config.yaml
num_hidden_layers: 9
hidden_size: 320
num_attention_heads: 10
num_key_value_heads: 10
head_dim: 32
intermediate_size: 832
vocab_size: 2055
hidden_act: "swiglu"
norm: "rmsnorm"
norm_place: "pre"
norm_eps: 1e-06
positions: "rope"
rope_theta: 10000.0
rope_fraction: 1.0
qk_norm: false
attn_scale: 0.177
bias: "none"
tie_word_embeddings: false
parallel_block: false
init: "normal"
init_std_qkv: 0.0319
init_std_o: 0.0319
init_std_up: 0.0319
init_std_down: 0.0
optimizer: "adam_variant"
learning_rate: 0.00122
beta1: 0.9
weight_decay: 0.2
lr_head: 0.00469
max_grad_norm: 1.0
warmup_steps: 241
schedule: "wsd"
decay_fraction: 0.84
decay_shape: "linear"
final_lr_fraction: 0.05
batch_tokens: 131072
max_seq_len: 256
doc_mask: true
z_loss: 1e-05
train_tokens: 828300000
max_steps: 6320
dataset: "wikipedia_en"
MLP neurons of a small language model. Each row is named by its layer, matrix (gate and up: input weights; down: output weights) and neuron, and shows model dimensions 80-271. Each number is 128 + 24 x the weight over its row's rms, rounded and kept within 0 to 255. Numbers have three digits each. A neuron's up and down rows have the sign that makes its largest values positive.
Before each neuron's rows, "fires in" lists the words (lower case) most often at its 100 highest values on Wikipedia text that the model never trained on.

fires in: "also", "bands", "show", "shows", "teams"
L2.gate287:117136165154143155134112146139130108115141131134139126100161126146118166131146131113171150102132121161145124134101143121090086118125105109125122149122104168087118141125103156073149172116097096086129112137140096139106113132144094145125132129126113141099172118119109130134138103136167115165146114091104141133208086147105119147087130128099096111138166164123123151116109120093153090132089143096097152116135112178132114115117144120134120116145154113145140110114111161147123118106120128116142168091109104135155108119119127149112119147128115126104162107135126118126111135134151100065
L2.up287:122141163128143156107106127147102152161107175134143091155153177132121130120150117136119090127148174107097121129135128125130119127146106154136132121168092116123114101123126129135169115155134123141119069126121147126109156152140147200143139110127134152142157130127128139119125127149185093123131115130092114131114120114098158111104088135087168097103101122124139131119117104135124152199122132092150098125167109120105155126112127114174144112092102171128114141092133127131138076124173142117149117121099119167123130139154110171143114107138130137086131150100116120123098125136110135143
L2.down287:107136119161144138126185146109110149119157151115109134121120170176095098089102137121124150135128107187086128110157105156116123131155095125117153120085129118156136121141157105155124108139158150133104113116130165098142129158151094148096130091149127119157133121107103127102148118129132168170130127115105156115112120130152119144104111113103132195139095130166089158147107132183122128130143119132136090130111127142107124106143134103134132144145127122073092162165129177125144139172175120175120136128129118114146099136086173127101134107159151158120129141107122127181149134160111162070

fires in: "it", "that", "there", "since"
L2.gate415:120129109139125109087136129134119143142114171106145094099163126178083142119100113106136122122178148126169124125145146126159134134110152175126170139128158120164085124155153091119088094137160123110139117112136111145118132090135101110076150108112163171135149122141134127179171144120131084101135104103161118171153131124101072171112119096160107151102088169141112138130124113117100164119138143090127205150164140159125125167129079112133119184151116122116127155111125140151089108138116099082143185135129111132121137180094134094115138116120141090134163114111098130113075105137107135120
L2.up415:152159114126103127145101163100141129149115146155136112119140134182096128102117191118101128129143133158134085160103125133088132119142102179107106131130136102160123124142157112150106140165173113150101100187139159128160135161109103127134118147157144107108089115124119110151124119116177096150145111124096115112101125099149118205130106114144135123127133111157094148118134157145138071119151106170126140119177122167070127129119144127164095140139153092113108112107126132107103122137135160154119176136138120112141128121133127141135133144156127107146076143091150137118126145167088125091
L2.down415:151087085080124163127126154113093140104099094139157138135140099128151122109125111093153095119122112132150109131124125135131170167115111128148108148088129170151122153143125111131119117107127130174062131139128090157100149117116108114105137135149153176132119104100113111127140129147102067100096138135125099106132147139103155155114143115124101144120103138145150128113081168144105133154113136139145151117121136072134134135148125064126120159158161139125142120126095181149122136133133130107095119134096099145147117141111134124068141153156124112170143164141148113098143128148123120151

fires in: "s", "these", "episode", "song"
L2.gate775:137157120116116127153129175197123088136158131142107146081159124139138187125085118138106125126132113137158125157120137129105140128130106129127117113148142176124182110121107137125145113133104133145127167144143148149141136096134129110132095154110136115094121135137114167124137095144150091170155146107133134138121140132108129124121102090162139098127115168100151156126090150121170087137161140146166093116092123157112124155100141130077153148129168112121173160117150111133123175104131113125091119120149155110114123139089161122156131152161111138138101085073125142118111111170115071084
L2.up775:092132083102161130085102128088159118109149111132123105159116110128116145154133165172121163178102124102123094087090155189115127165127161091143120150142153143111118103128074123134138113136146146155121143091136130130134115130121150138105127130096127152149105153106132109134113066137134141094091146152118131111110124139124106167141128149156134159154108164115101086157101133149151131138122149130100122140167114152143111098151091119113135143114162158143111107119089135078148138141143130134173125122183157130111141124129129113148140086163144106175119084110112105086150126091102112123
L2.down775:145160101095149117105118148125057068123174110130115130107125119121166125106136161143117118122147139124157147103090121104121111132138129120161115144149156125108141091111089159125094085103165089109153144132128128159131113101109153108128100112128152158120131123155114083137131142139096093102107168125158096118108106133107122180086084108149170108102141166130114069142102148115174116153137123109118139131128142144183143149101122082095114138138099124136141117095142132132102111158116130096141118090095106159143121157089110131115134124158152104150085148163133107135114140125116075152

fires in: "by", "as", "000"
L2.gate192:143082166133147141134120130145162077097128135113107099099152111125145136114134094109096100134176152072137127110096138143148111092163152110168130186156092105075129085145153168117147119139147121134134127139128137161139123125133114129133160097137133120090146117137170158187144122113145137136134146099153150125117171128155128125148116092096159102101149141073102137141132129180098119137110134104122112144062155136136114157127114160069149102157122116133168115123150130139147123153135093128131118122107154132136130094150123095114135094143142100121143125134107161116107116130093105121
L2.up192:101108123171151112131126137141146079149125108126138094121139063135166126114108144125095112181111127158152139103115138146156113096134115111156080143106139116152127093096132093130151110161104116160108104111110134136153110082117132124162140132114162132116134100120110151127145122132156122116112100222103132076112158066148130106147143107157102147153161099138143112123113120121106161137111101170157119148113123142111102135120145120156103128150150135142150105128144130169052111136120114087159092127102134100116128107140118203100111111128123123145106103124132163149140122121138132125
L2.down192:139149095145153101135117158134130131113119140117131109169111157092180124115134119136142124130129097160091098104089116144138097104099156121108096103158117123142122163114125187137147127126103120103076118106193107086146124117128152143100118140157101133131133186126137161120114149128159114119106081141109149175104143105093151119152111143142123137142136126125147133121164136072113108128118086121118082080138102119161128157134109113071124110111134108148156151130115086153099096088136124096131107144093160160126139102119157137184154119116114115148127120168110103099130152138131162118

fires in: "this", "following", "age", "member", "early", "her"
L2.gate165:101113108137135126121144172156114123096141136131132132144155105137132130114132172145136132177159133161151126144088119160128105141169120137138130168080139162115132135124107086117133130106136182125099106121100141177124132123087180126164161134085149143099050164132111082152117111118053111145103110124149111085124110159142104106083129127151117125163114079140117138148172126108134091132143114111135126136122143129129111139124144122098141135147113107101112130106103096124168132108119135117137135122129111124161142113137154131104135136108117131141096109106138143150118125103101104177
L2.up165:147115104145122082130188159084142138154137171123155100128128100115141118088096139133105077115168132143101105158120127137122120095177103115102116121114137110138129104130076120133070136093153131153136141166148151112119103117117122094155156136107129128130166124119120133119148128100121155133132088112120104120127108116145152076134151136138086100150121135124089118099142155103135103157129145133150130146109121138113080138106143157124170102122137099184131102120148147123096119110107151110118136112117126200130109154126107105152121107126143166139105136157129135095175129114146157146
L2.down165:146145138141122108112138133145106111070121122116156122119131152127133110140094148103124135110157116129110186149101132094118152136142078183108116100165129132115151146137123164100136185131128137097112086132120114157081131106112129071131112113121185153130105115096109087129117097104100141128164116111132126098132128146111120191153190121135141139134145137124134144165157106111093149116103097114101084126121117119113153137117130130144115084115134077132112122174113129140142113112133181141145114139090134098124162141131105160120118153075096118104116124143141099133103093143068122114

fires in: "place", "located", "station", "region", "km", "area"
L2.gate679:126090122104141121171164147132141157150167127133118106131097120149160125164157115127106112122121173138100152122151148081155099125120135162130097133145157153125122124120047124100101133095100132127143135134137189151147136188106124122147147134097084182092159114101163135095110093133119123130134091127138121114089163112114140133115161110109142131121111131129143159085154125114138095121136139084130137078121135112125166135139097117100140127119132125165130127109108103179134114118153144133118130084136109104119124178105121163150118136097131124171175108125132109086166103105117141138
L2.up679:155128111145144122162145114121110155117137140113150144150133124115132151156152140106139120140185134126113148118169103085120100100104138148157119097141158116148114123190136142134108162140156070152155088136087116104118154189096116142138154097104119148146185103129091125147135112118155085131090138084117119095114152100109167090123107111129139100144111106126112151112116104128095151129100137129159093176122142104141156152148168130186135116146157140111139131108147062124093129125121157115123117077101124155145131140137105111088103169129154144136168069142128115149104109117163142093
L2.down679:122153183098128167164142152103131129148153129152158131149114130141134099195149158114172126129133108130164130119115104108144087140090164161124120159129095105095143085129135131146130152136121153157127113163160170166098120095123140130117119150163105120121131144116096085117136102112124149158099100127120111114150134139140107095094128149099181093112159119102160157138126129138079101156116135088097115139136147118135114137136130133095148122110111121109110108167154075132147144112150091143107094095144078125153140086136110121107119125102153204130112143148140105114105128161159139122

fires in: "there", "these", "aircraft"
L4.gate541:193161137103120142150137140141075105135146138110090131133121154136144136132131153160173112161148159112113139170159147092144088119193125174086112180092184111133155126097079123107147112125114145107139116125135157170156108140112146118099161103115099153145093104131150133130111146137144104097115122160113093131173159138113134143102118100152180134156117121122108120113123146121167174137134174088155065099141099115140153124108067099124114088154153123135160104086109139143150164137106142109114132159167138106125126130095123134118138118125120134139088068104135113121179127147142123089
L4.up541:144149135112105135133136134106082139145136142127153120107141131159149168155137140096138165171119116148141120180105121148122153152133169146125076147113149122180140108110137142148163114149113117146099124109165122134199134094158131158127121107145161154111117131112127126131178126142148113150174130157177127172114116152096154144086100071134142101177149104087119146106099131114127170155171151120135121070096103122139107075106110073126081104130132131128099141116151164079100134121097110141134155141105165142086143165112167142117141124135132140160124133112149102118134156142094128155
L4.down541:133141134108109157086148138149147102138093082128132125164169136096105149101133142067134100101138166135148125130098171159149134109142085122112140123155157120123083141151120135099105105129123158098124122154132118157139106150107082133141181134146140136131198119113124108142111131098152147108140104103121125151171118105116124135100124145103132139136149125167102124072142145128120117153116090139120180150138138148123117180140092130101148189130133080215123129085125137153192129147114110127133147115156105120121117082136131119149193119098185100135163111083115115108129122105078123101

fires in: "most", "to", "and", "not", "some", "each"
L2.gate721:109166128143120144139118139149153138089110124098154163168128109137168122117109116113107124094128154148133136133118125073163147087084098141125129156118143105096122112095135163135165110129155108114195114128105187120137112124163116125133125146132161105090115110162157118118122109145157146115145139102143122176106138102100095168132135155122121119117141119088103133107083154130117093180109159104082149080141097142137174160131108175116092119140137135129103142108112158107102170131118157113135177099106148132153143136102119129167136131136149096143139130122119108155132092123110111142
L2.up721:144152171138113079128132161155167091139102144136113085088134150153110114143149113107126129158113107170135070129109136107114129075156112063132136108120105177072075167110124156123119103112135128115120152104135098148093118139145145132140145147089103136156103122172145141108132135099107115114127140128095114150118116116098106104101124104120114092169124113153126139171146121098151120163090143138151128130157124146137115113155076120164103109086108112128153134117128153148101133119145125081133119194170146172167159162136128174128126097124117152105088171103120123107088160104124146122
L2.down721:176128128113119121137148146157165156125183148110131115131146167137133157145106122125145150128130149129139115182153117112083120120095120079149150101107156151102132121110178120103144134122178139156107162088169128127124135175123152085087113117160100158123092131100065098102123122124142102166158106156136173081165123105110127111152118096123156134109137086153142131136121150156120109149159123139135128148121106131104145160106132070117135132141110171114139095126116114183133125104150060124114120144155135116146090135120124160110085114133099110147137114120132124121117179140154114154

fires in: "by", "her", "place"
L2.gate386:134148142128152085125136137117158051130123130111098090150128119127124104176173125086149130172137106118134086094123166094105114146133107119086094129124127141119162083107134121144145133111125120163134105114110100085125147150113085147137127147155139128103127150157136107148183155113128128083123123109094141121140133097145127126155172091120132101134147172109118105115089115130166150148161160127087140146111112113100121185132090132109161127102058125107162161155162102135146079096089128128148110109114139168160150112127083126098130149106103100159146114123074114104140140125095140103
L2.up386:149090124123132143123092138098136097140149147138111113105100142099104130132115129145182134165141106114106127121140139141170089150151144114116124118117167141169141132133137153109130144134087126147126113090093153150100122116145108140210146133154165126140153153097148135118172143122147137129160110114095154126168148158095067127095162126147171145133114155104135118182109169116129176156115167146109120134130147153164096128108152095117113130104178120120121104161167118150096102116120116148117144106138145154132156092124163129148158129130152138092176078118126139141130108141128100101
L2.down386:132145151097120073147180127146162120098125090109100127112141112131162087162130106129139115085121109121116104085109139092098081127163101160121152099124111121128124118096169127129140161134194104095111146130140128147140142140116128156104127152149109121112147141137155132130132170148142167127069106139126133087127119102108133136141110122131115098127130125118149118126133091114064103131091160154131147120110153129165167148109150121144127126138122124152144152169139068141135145101115148146143115107112115153095100128122135122137135119127092130138131117119093113104110135169099157121

fires in: "district", "state", "there", "house", "court", "station"
L2.gate609:107118092161116139134142078123084144141133101134144123107113118150110152125110166124150130139110100114138139123142142128140159154124163221159124146119144159146123175118092076108101112105116149147153097107131180116142152143137110121130129160124133157089107121126150118172108124100143171098098137150142146150153125163129084076114120134154157126121121158151134122145126136138102109115145129119101147129112121121135116088139118149136077090116117137136104135106167138115151150145155118202118117137174127089174126166102130136118130108127108176174119102101167137119131133095129123130
L2.up609:131099116131146126144096171152087142081144161135165104111149101137188138095140139132155142177118076113156104135124129093128145130135155192185102166143136164152145121129137077067137122142086109080103152143141125128147134122146133162137110153147128154108152118145137130118162116106193128157160117113110159134164104122133078104095163144138142143089127138115130141147099148091126121126137102123125120088116132134135129118141124097080133152139143105114151125103130133096110095146127180165135147174118118088157067121129147124141126130148138117145106103127079128110133132119113139171
L2.down609:093053109108120123129182070141126138095135143128135151112146157144143127113137147114155108131160112108155112130131119125134129140080085178188139114127131110109111125147069134080092101077125154147123103133091136142147133146129119112102093121117144153125122104114189139152126134119126133152150104137082128136129083105124110131050155135155147109139098136114107139148106122103017121136153148098114127112108148120137107125180127133113151147109126167123116103077127103120103148140123121116133118178134124094118119138127121134124135096127116112109126172128097113081116170088134144115